MLP neurons of a small language model. Each row is named by its layer, matrix (up: input weights) and neuron, and shows model dimensions 0-63. Each number is 128 + 24 x the weight over its row's rms, rounded and kept within 0 to 255.
After each neuron's rows, "fires on" lists the tokens most often at its 100 highest values on Wikipedia text that the model never trained on. A number after a token or word is its count.

L7.up39 [118 100 154 107 129 174 152 114 121  77  90 127 150 156 161 118 153 115 117 132 123  94 171 130 123 119  57 125 122 171  95 128 106 124 155 138 128 132 110 110 145 124 137 131 107 155 110 131 210 110 180 113 170 174 154 152 163 166 147 109 173 134 134 152]
fires on: "'" 25, "um" 12, "ors" 6, "s" 6, "er" 6, "ol" 4

L7.up581 [118  87 105 128  80  84 140 102 129 146  94 156 109 101 117 152 129 140 127 174 105 116 120 129 163 134 126 172 150 113 122  90 168 110 144 122 130 148 102 173 157 132  89 162 116 115  97 130 156 118 132 136 103  93 159 135 110 127 132 107 136 116 130 158]
fires on: "| " 34, ", " 12, "by " 9, "– " 8, "US " 7, "-" 6

L8.up201 [106 108 112 184 105 141 138 112 115  79  77 148 139 105 135 146 102 148 131  95 148  82 141 165  97 129 138 138  96 101  97 129 150 112 125 109 138 143  93 111 136  88 163 133 117 137  95 115  98 136 113  92  82 139 119 169 102 121 149 136 124 161 127 102]
fires on: ":" 31, "ight" 7, "." 7, "m" 6, "x" 5

L11.up371 [107  99 106 126 116 121 117 152 114 145 128 160 115 127 127 150 178 108 135 127 155 124 135 136 126 136 108 100 143 120  89  97 153 135 180 109 185 151 123 131 128 101 140 127 120  99 175 184  98 173 108 139 175 107 135 167 152 109 133 151 163 160  95 132]
fires on: "m" 35, ":" 30, "s" 12, "==" 6

L3.up210 [136 114 149 138  89 134 107 154 122 109 114 141 148 149  57 103 124 185 108 155  83 118 139 163  79  75 156 154 123 109 164 148 122 152 116 174 144 174 111 144  97 107 154  91 120 115 150 161  93 111 151 121 100 143 136 113 139 138 105 154 155 139 129 141]
fires on: "r" 25, "el" 12, "ro" 10, "ur" 8, "iv" 5

L9.up84 [161 100 133 107 128 159 121 135 137 135 132 140  93 117 139 138 163  74 140 145 126  93 128 138 119 139 141  91 157 131 171 110 103 136  96 158 124 108 102 150 115  95 134 121 134 131 171 157 109 126 146 172  69 132 120 101 111 170 121  78 103 128 138 119]
fires on: "'" 83, "’" 7

L11.up3 [137  91 140 108 176 124 145 133 146 115 152 159 142 125 165  89 138 121 180 140 134 111 155 138 115  99 143 137 112 142 116 152 114 120 127 158 128 126 123 111 148 153 118 154 162 115 128 105 141 107 129 105 138 113  74 143 164 143 117 165 125 163 122 107]
fires on: "(" 16, "." 12, "D" 10, ": " 8, "fin" 6, "od" 5

L6.up61 [167  77 140 105 130 117 168 119 144 151 136  99 133 121 156 158 142 142 117 139  81  85 130 141 138 110 107 124 153 153 116 151  99 172 137 102 164  97 134 125 114 130 162 139  74 153  99 151 138  92 131  86 131 181 103 166 145 108 137 113 112 114 128 185]
fires on: "'" 72, "gl" 6, "Gl" 5

L11.up393 [153 115 159 111 135 141 148 121  75 181 109 116 158  86 112 163 122 152  77 163 121 139 120  87 125  97 109 166 139 114 128 149  95 134 113 117 103 136 127 121 119 121 117 178 124 103  93 128 131 105 134 158 129 120 113 142  99 130 138 164 154 163 129 142]
fires on: "is" 14, "ic" 13, "to " 8, "ac" 8, "out" 7, "at" 7

L10.up316 [140  90 122 109  98 164 111 120 132 144 120  98 122 122 179 179 135  82 142 156 165 117 131 138  89 118  99 126 136 139 127 120 120 149 106 146 129 104 163 118 156 117 124 109  99 127 120 180 151 123  97 133 127 150 147 120 116 120 180 132 131 143 101 143]
fires on: "'" 79

L6.up317 [126  80 168  92 158 138 142 125 129 104 147 135 111 143 148 151 137 126 154 137 114 108 126 218 115 158 121 114 129 118 152 122 151 141 123  79 177  91 122 129  44 113 125 151 149 148 172 117 146 147 115 113 125 124 106 183 104  96 127 159  90 146 116 153]
fires on: ":" 33, "in " 23, "| " 6, ", " 5

L9.up463 [109 124 149 113  83 160 131 134 120 136 111 143 111 149 121 108 154 112 174 147  92 172 108 127 124 135 118 129 112 115  96 153 108 156 173 124 140 137 121 170 153  92 122 138 102 114 102 122 133 124 124 125 126  99 111 159 124 125  83 133 164 123 131 161]
fires on: "P" 37, "S" 8, "op" 5, "Fil" 5

L3.up516 [116 102 168 139 169 114 137 152 129 128 123 135 187  81  99 122 114 129  92 123 114 189 132 135 128 106 140 149 140 139 115 136 102  83  94 113  97 143 106 111 155 128 144 145 133  77 123 125 109 156 125 168 124 129 166  90 132 110 113 141 113 178 122 133]
fires on: "ic" 16, "or" 11, "ent" 8, "di" 6, "ument" 5, "ac" 5

L9.up530 [135 117 121  91  85 135 138 139 140 117 118  93 105  82 150 140 110 106 135 172 145 140 175  95 106 133 158 152 181 148 176 129 105 124 161 138 110 123 116 124 140  98  98 120 110 106 164 149 130 116 105 132 100 139 169 139 141 138 154 133 107 124 163 120]
fires on: "'" 93, "om" 5

L7.up570 [117  60 136 169 128 145 156 150 115 109 105 137 104 157 146 148 172 143 139 103  97  83 136 160  89 140 120  93 156 105 133  79 142 159 182 108 182 136 139 156 122 108 140 152 105 121 145 127  85 123 128 111 114 104 160 142 124 135 159 119 129 143 123 131]
fires on: ":" 34, "m" 16, "An" 8, "| " 4

L7.up365 [172  87 136  90 116  90 123 100  84 142 109 139 117 117 104 127 134 157 117 120 103 100  91 119 131  93  79 141 148 108 127 125 154 107 133 139 134 125 126 170 114 131 133 141  77 153  94 136 129  86 127 138 118 108 152 137 115 162  97 113 144 111 136 133]
fires on: "w" 31, "er " 10, "by " 7, "or " 6, "| " 6

L9.up96 [124 113 121 116 149 117 110 163  80 117 121 195 153 111 145 114  52 118 158 121 115 134 172 168 127 122 135 116 110 169 104 132 104 116 149 136 115 146 144 152 129 131 118 174 147 163 153 124 143 127 128 140 106 114 135 115 140 167 114 105 124 173 107 106]
fires on: "." 31, "• " 11, "F" 10, "(" 8, "+" 7, "Gr" 6